config = dict(
    d_model=192,
    n_head=6,
    norm_place='pre',
    doc_mask=True,
)
MLP neurons of a small language model. Each row is named by its layer, matrix (gate and up: input weights) and neuron, and shows model dimensions 80-143. Each number is 200 + 30 x the weight over its row's rms, rounded and kept within 0 to 999. A neuron's up and down rows have the sign that makes its largest values positive.
After each neuron's rows, "fires on" lists the tokens most often at its 100 highest values on Wikipedia text that the model never trained on. A number after a token or word is its count.

L3.gate522,262,265,171,222,258,196,188,160,223,216,212,172,183,215,187,188,231,222,208,159,236,147,208,221,188,153,167,175,237,171,196,238,192,203,185,233,241,149,172,215,234,271,148,198,206,190,212,190,179,193,220,197,174,256,198,228,185,225,207,173,238,236,231,172
L3.up522,212,246,201,202,214,183,203,224,223,174,191,181,167,198,145,187,227,251,221,181,194,145,174,190,195,175,187,216,223,176,217,220,163,209,154,233,240,147,205,201,202,253,155,154,182,149,222,215,205,177,183,193,171,259,208,221,194,213,190,210,209,238,178,217
fires on: " of" 37, " Ar" 21, "\n" 21, " Er" 4, " Mat" 4, " Air" 4

L3.gate184,200,210,246,207,184,195,179,187,223,231,141,197,170,153,188,187,217,213,169,171,235,190,107,218,195,205,114,160,243,243,205,173,203,214,231,259,186,201,175,193,221,252,164,228,176,181,205,228,232,145,139,202,161,216,185,201,227,219,192,190,150,182,191,181
L3.up184,160,203,250,256,140,174,175,238,218,208,185,203,236,218,197,241,235,171,204,251,204,224,203,223,182,240,216,238,194,179,234,205,192,241,227,282,211,241,173,199,188,191,193,230,227,201,152,180,189,185,127,264,253,204,199,199,211,141,227,208,144,200,205,219
fires on: "," 54, "s," 21, "ings," 5, "e," 4

L3.gate389,176,241,193,169,201,232,212,191,122,185,211,211,172,160,224,263,206,231,190,183,198,229,207,189,166,223,195,178,182,228,241,145,208,192,196,149,205,234,190,190,191,228,220,212,256,213,248,210,271,175,231,217,213,232,200,180,168,191,164,201,214,173,235,249
L3.up389,180,177,169,231,251,201,179,217,167,200,160,164,212,183,174,251,200,222,199,273,209,206,208,201,179,213,169,156,206,162,201,178,211,150,156,197,222,218,185,231,229,211,202,187,202,193,221,190,256,238,172,233,210,196,171,158,194,207,185,223,240,188,203,192
fires on: "\n" 65, "==" 24, "====" 6

L3.gate76,211,217,177,166,199,215,186,206,133,225,222,179,256,276,229,231,156,208,195,174,187,194,231,209,188,228,192,204,216,222,226,227,197,198,206,238,214,166,215,170,197,211,125,222,184,165,193,215,180,171,245,224,185,271,177,179,206,188,227,210,210,191,221,248
L3.up76,205,266,178,172,185,239,229,265,191,216,207,213,227,224,222,235,173,256,163,182,189,177,222,198,173,214,193,197,213,168,150,232,207,222,175,162,233,227,199,208,186,244,176,213,195,181,186,175,174,222,258,222,224,235,198,203,208,135,192,197,197,210,149,194
fires on: " |" 49, "9." 7, " =" 4, "ation:" 4, " 1998" 4, "7," 4

L3.gate44,163,224,224,263,254,188,204,234,190,208,179,224,242,203,186,197,145,224,206,188,170,215,171,202,218,238,219,199,171,223,248,180,206,242,212,207,162,201,215,188,172,189,225,205,171,216,266,225,137,173,155,169,237,216,218,159,157,260,204,244,189,165,200,233
L3.up44,228,190,136,211,181,146,207,230,248,202,213,216,220,170,192,166,265,214,208,226,169,178,220,168,230,177,155,252,192,189,225,201,171,221,178,203,200,183,236,192,195,175,189,193,241,151,187,202,178,188,235,202,198,229,211,174,196,170,202,245,226,247,158,166
fires on: "\n" 94

L6.gate620,187,202,215,187,263,193,179,222,198,233,194,246,187,254,210,164,223,181,234,122,143,147,189,210,236,236,182,152,199,193,208,176,237,148,199,201,185,247,243,197,199,208,183,206,214,191,234,224,193,176,198,169,156,199,172,165,155,205,189,195,228,279,230,185
L6.up620,202,190,181,243,212,155,169,191,245,250,164,246,182,215,180,135,221,232,191,167,164,159,185,231,219,203,184,178,235,212,220,201,216,205,254,215,167,208,203,205,210,209,158,201,234,156,218,243,258,188,209,162,177,231,167,182,252,200,168,198,195,270,162,207
fires on: "\n" 100

L3.gate119,235,210,199,175,233,243,247,188,189,192,182,184,242,112,153,184,195,170,214,220,200,235,214,181,201,255,222,232,169,222,224,224,225,138,178,202,157,224,139,220,200,232,211,170,202,220,239,165,188,209,199,219,220,202,158,149,133,215,273,224,237,197,194,239
L3.up119,171,163,195,197,165,254,208,186,205,194,188,184,208,241,173,198,189,212,210,231,207,194,209,165,216,223,165,250,192,243,225,206,225,189,188,172,200,306,197,202,213,221,220,229,191,229,228,194,200,221,204,222,165,175,169,178,189,171,182,228,190,119,141,237
fires on: " sh" 30, "S" 16, "St" 11, "D" 8, " St" 8, "L" 7

L3.gate208,204,165,163,152,225,250,181,239,168,242,258,150,213,177,173,202,199,183,195,154,175,239,243,214,143,228,229,234,269,296,188,202,193,220,238,183,204,230,219,184,180,177,211,229,229,213,268,230,177,180,196,196,205,242,163,168,133,195,249,187,231,174,216,202
L3.up208,236,213,193,186,270,227,244,213,149,232,238,152,254,173,196,185,196,179,189,184,227,220,202,200,163,220,256,231,255,207,198,174,204,224,237,198,221,200,211,206,164,219,215,239,168,177,240,208,176,194,208,192,223,231,171,208,191,230,213,257,226,152,197,202
fires on: " |" 99

L3.gate269,174,158,158,162,249,216,182,203,219,219,213,165,214,177,164,232,208,175,175,189,199,185,160,214,227,247,147,173,176,228,171,196,154,201,220,174,203,203,187,208,237,207,192,224,241,206,192,182,237,188,170,170,158,195,180,227,202,254,156,221,230,225,158,236
L3.up269,186,220,197,178,190,238,168,217,173,199,209,186,247,186,197,182,161,246,201,188,239,136,203,203,146,187,216,229,156,204,267,171,183,175,178,237,201,261,186,211,212,187,190,183,222,194,198,170,208,167,223,212,212,189,174,162,228,178,207,125,191,150,188,225
fires on: "L" 36, "C" 20, " (L" 15, "l" 8, " (l" 7, "==L" 5

L6.gate634,229,173,203,185,161,182,238,184,208,198,225,251,177,256,219,229,208,152,198,178,206,137,173,125,216,206,160,192,176,139,215,187,152,171,197,125,230,233,227,180,188,162,207,168,214,235,228,235,177,185,198,177,184,250,204,235,137,146,217,199,234,209,185,225
L6.up634,215,216,243,199,217,205,227,192,256,207,165,222,183,201,222,201,226,179,227,196,152,149,262,176,203,179,214,202,224,182,258,224,196,147,209,179,169,244,193,197,272,187,162,206,199,172,145,196,221,190,189,149,187,167,218,195,193,212,191,137,188,211,170,218
fires on: " al" 22, "\n" 20, " n" 18, " N" 14

L3.gate330,207,233,185,181,181,186,245,215,113,275,179,172,160,203,285,191,190,191,226,222,205,194,181,229,221,213,166,193,167,164,230,179,229,206,262,184,244,172,221,186,216,170,186,194,181,185,211,156,185,130,183,190,201,191,142,185,218,211,154,214,181,191,192,161
L3.up330,226,197,172,198,166,198,254,196,132,250,194,195,150,219,237,215,222,196,197,204,210,162,170,198,221,201,175,180,197,171,266,145,266,169,238,179,255,210,226,217,240,180,176,192,175,204,197,148,184,130,199,190,172,147,163,183,233,207,175,236,194,180,206,131
fires on: " The" 20, " or" 11, " However," 9, " and" 8, " although" 5

L3.gate409,140,157,226,229,153,225,191,189,168,196,159,221,183,186,155,237,231,199,251,214,213,215,211,197,194,166,190,257,238,188,208,170,229,234,212,198,207,256,168,227,182,234,257,159,210,209,234,253,182,212,167,225,211,243,204,177,167,183,190,187,235,180,207,206
L3.up409,161,152,232,218,155,221,204,192,158,161,182,200,172,211,164,276,208,214,242,229,224,189,188,170,211,156,153,198,243,207,193,187,192,240,212,196,205,253,207,186,208,216,226,187,227,238,238,202,195,211,156,169,225,243,182,187,163,170,244,192,231,163,208,195
fires on: " |" 45, "|" 15, " to" 4, "\n" 4

L6.gate454,158,182,204,236,178,251,243,186,153,243,189,196,189,214,173,208,197,250,205,202,181,224,166,220,210,218,196,178,204,172,210,170,188,191,216,179,193,234,223,196,211,169,282,242,272,187,216,196,224,157,178,274,218,227,214,207,176,182,206,166,240,210,168,144
L6.up454,204,109,214,201,219,233,189,261,228,183,172,206,159,168,175,258,208,221,254,166,195,207,217,225,232,202,173,250,146,197,165,233,171,167,229,185,217,200,187,186,183,235,159,195,208,203,230,206,192,229,203,159,190,211,219,209,166,183,219,219,200,222,235,226
fires on: " such" 23, "ch" 20, " Sch" 12, "h" 10, "sh" 9

L3.gate147,164,174,194,192,220,270,215,227,179,200,205,165,205,151,223,215,172,179,178,212,260,184,171,187,153,210,230,211,198,138,220,235,193,196,237,172,193,190,157,155,199,203,190,240,240,222,256,200,202,191,204,201,159,235,177,146,213,189,183,241,186,195,220,209
L3.up147,145,194,186,160,192,246,186,199,183,216,173,195,233,145,167,254,167,167,153,244,215,126,178,180,169,190,192,187,241,228,215,195,219,214,192,192,174,229,185,134,181,191,229,226,238,227,211,165,210,226,201,255,252,214,227,173,222,166,213,216,199,180,216,224
fires on: "C" 45, "D" 14, " |" 14, "R" 8, "V" 4, "L" 4

L3.gate166,228,181,208,196,232,212,204,200,203,248,188,223,211,244,198,136,207,216,176,159,198,132,186,239,207,138,250,257,211,213,128,214,233,175,243,262,157,233,199,234,196,235,228,207,168,229,195,179,141,199,183,197,234,258,176,251,236,124,205,205,183,185,209,228
L3.up166,227,251,189,212,227,184,211,202,193,192,222,228,179,233,222,214,212,228,238,221,182,167,198,223,183,161,271,206,180,183,154,229,217,159,241,245,188,200,193,260,195,211,213,172,210,215,178,187,179,229,224,176,194,218,171,226,256,205,205,205,188,179,209,215
fires on: "-" 20, ".0" 11, ".7" 9, ".3" 8, ".9" 8

L3.gate503,161,221,195,193,241,252,183,189,200,158,165,224,217,228,147,189,210,238,214,191,159,211,159,204,181,211,229,188,210,212,240,182,198,249,215,151,207,180,178,205,175,195,187,221,169,224,244,127,241,163,211,205,219,209,217,189,153,180,174,235,173,166,218,189
L3.up503,127,151,185,185,228,231,187,186,178,168,177,170,203,244,168,258,194,244,215,203,155,228,138,162,215,202,214,241,202,172,167,180,203,222,209,173,229,199,197,202,213,177,173,215,191,203,192,178,229,170,265,177,227,173,222,149,181,219,149,257,210,181,214,189
fires on: " of" 41, "The" 18, " the" 9, "==" 5, "In" 5

L3.gate544,236,196,224,233,195,218,174,185,172,232,179,215,189,172,211,217,193,213,238,211,225,216,189,208,256,196,213,241,238,229,184,200,188,189,156,234,215,242,157,255,160,207,192,179,171,152,206,209,162,165,150,205,220,194,211,195,201,198,276,279,163,224,234,169
L3.up544,227,175,192,183,197,199,227,201,164,162,225,222,166,183,217,184,176,255,261,192,221,203,176,280,177,218,212,160,208,192,139,179,151,238,163,242,190,238,188,226,214,194,181,168,213,227,193,224,155,215,143,188,165,183,193,214,244,206,246,262,193,212,186,189
fires on: "K" 20, "S" 14, "+" 12, "L" 12, "T" 11, "N" 9

L6.gate448,188,227,217,220,191,181,139,209,203,207,244,172,222,175,195,188,207,196,193,240,152,203,171,193,237,257,218,198,175,131,218,222,208,179,159,212,237,211,207,170,203,204,184,191,270,199,178,243,194,240,177,225,147,192,260,215,159,273,152,204,242,223,186,234
L6.up448,160,169,186,237,181,199,195,197,225,208,194,212,217,252,220,233,191,167,199,172,131,235,105,247,166,214,214,209,222,250,177,140,191,231,214,178,220,171,125,218,205,149,260,234,192,220,231,217,163,192,191,176,200,214,159,184,217,184,247,166,192,239,186,185
fires on: "ist" 20, "el" 13, "an" 12, "of" 6, "at" 6

L3.gate6,205,196,228,230,215,261,220,196,170,203,253,214,203,194,243,192,201,189,221,167,177,218,185,238,156,187,194,163,198,214,246,195,215,170,230,230,184,232,191,190,153,199,241,237,211,221,182,205,189,174,232,140,172,263,165,248,216,177,225,212,225,276,268,254
L3.up6,102,214,134,184,199,216,214,233,219,201,209,202,165,199,217,223,192,160,178,201,217,171,224,140,201,160,223,221,187,216,186,257,167,183,208,222,145,209,221,184,211,262,227,216,193,159,269,221,166,235,212,201,244,245,227,205,198,206,199,189,240,164,203,212
fires on: " Or" 25, " tem" 13, " (U" 10, " (with" 10, "Or" 8, " Tem" 8

L6.gate531,186,203,181,228,182,211,250,195,162,189,285,247,207,218,178,201,198,183,200,166,171,207,207,177,235,253,137,160,201,210,172,140,223,223,231,185,188,243,230,205,225,168,222,136,200,188,193,214,186,179,239,212,169,204,170,193,181,167,181,198,215,243,194,152
L6.up531,212,180,246,197,206,181,217,171,247,122,223,207,209,201,186,206,238,192,178,182,180,117,187,221,184,154,205,183,215,213,231,160,234,211,212,253,153,176,185,177,208,246,223,145,188,236,250,246,182,249,152,207,234,241,181,195,221,159,189,208,238,218,171,189
fires on: "ic" 41, " |" 10, "\n" 10, "ing" 8, "&" 4, "we" 4

L3.gate550,248,160,116,206,145,222,192,213,132,228,183,217,213,242,184,202,172,197,217,205,211,165,275,230,211,220,234,180,230,155,147,235,202,231,199,238,178,175,201,243,231,244,198,153,193,206,234,218,143,231,211,184,195,220,189,178,178,204,215,196,181,189,206,199
L3.up550,231,189,162,190,206,240,196,159,150,197,187,239,233,215,260,216,190,252,184,230,256,182,168,212,156,181,221,147,161,187,267,167,211,222,218,255,243,200,234,183,210,171,225,215,251,155,180,160,202,192,183,177,181,239,182,240,218,218,194,254,171,206,263,177
fires on: " 192" 13, " remov" 11, " quick" 10, " sequ" 9, ".7" 5, ".0" 5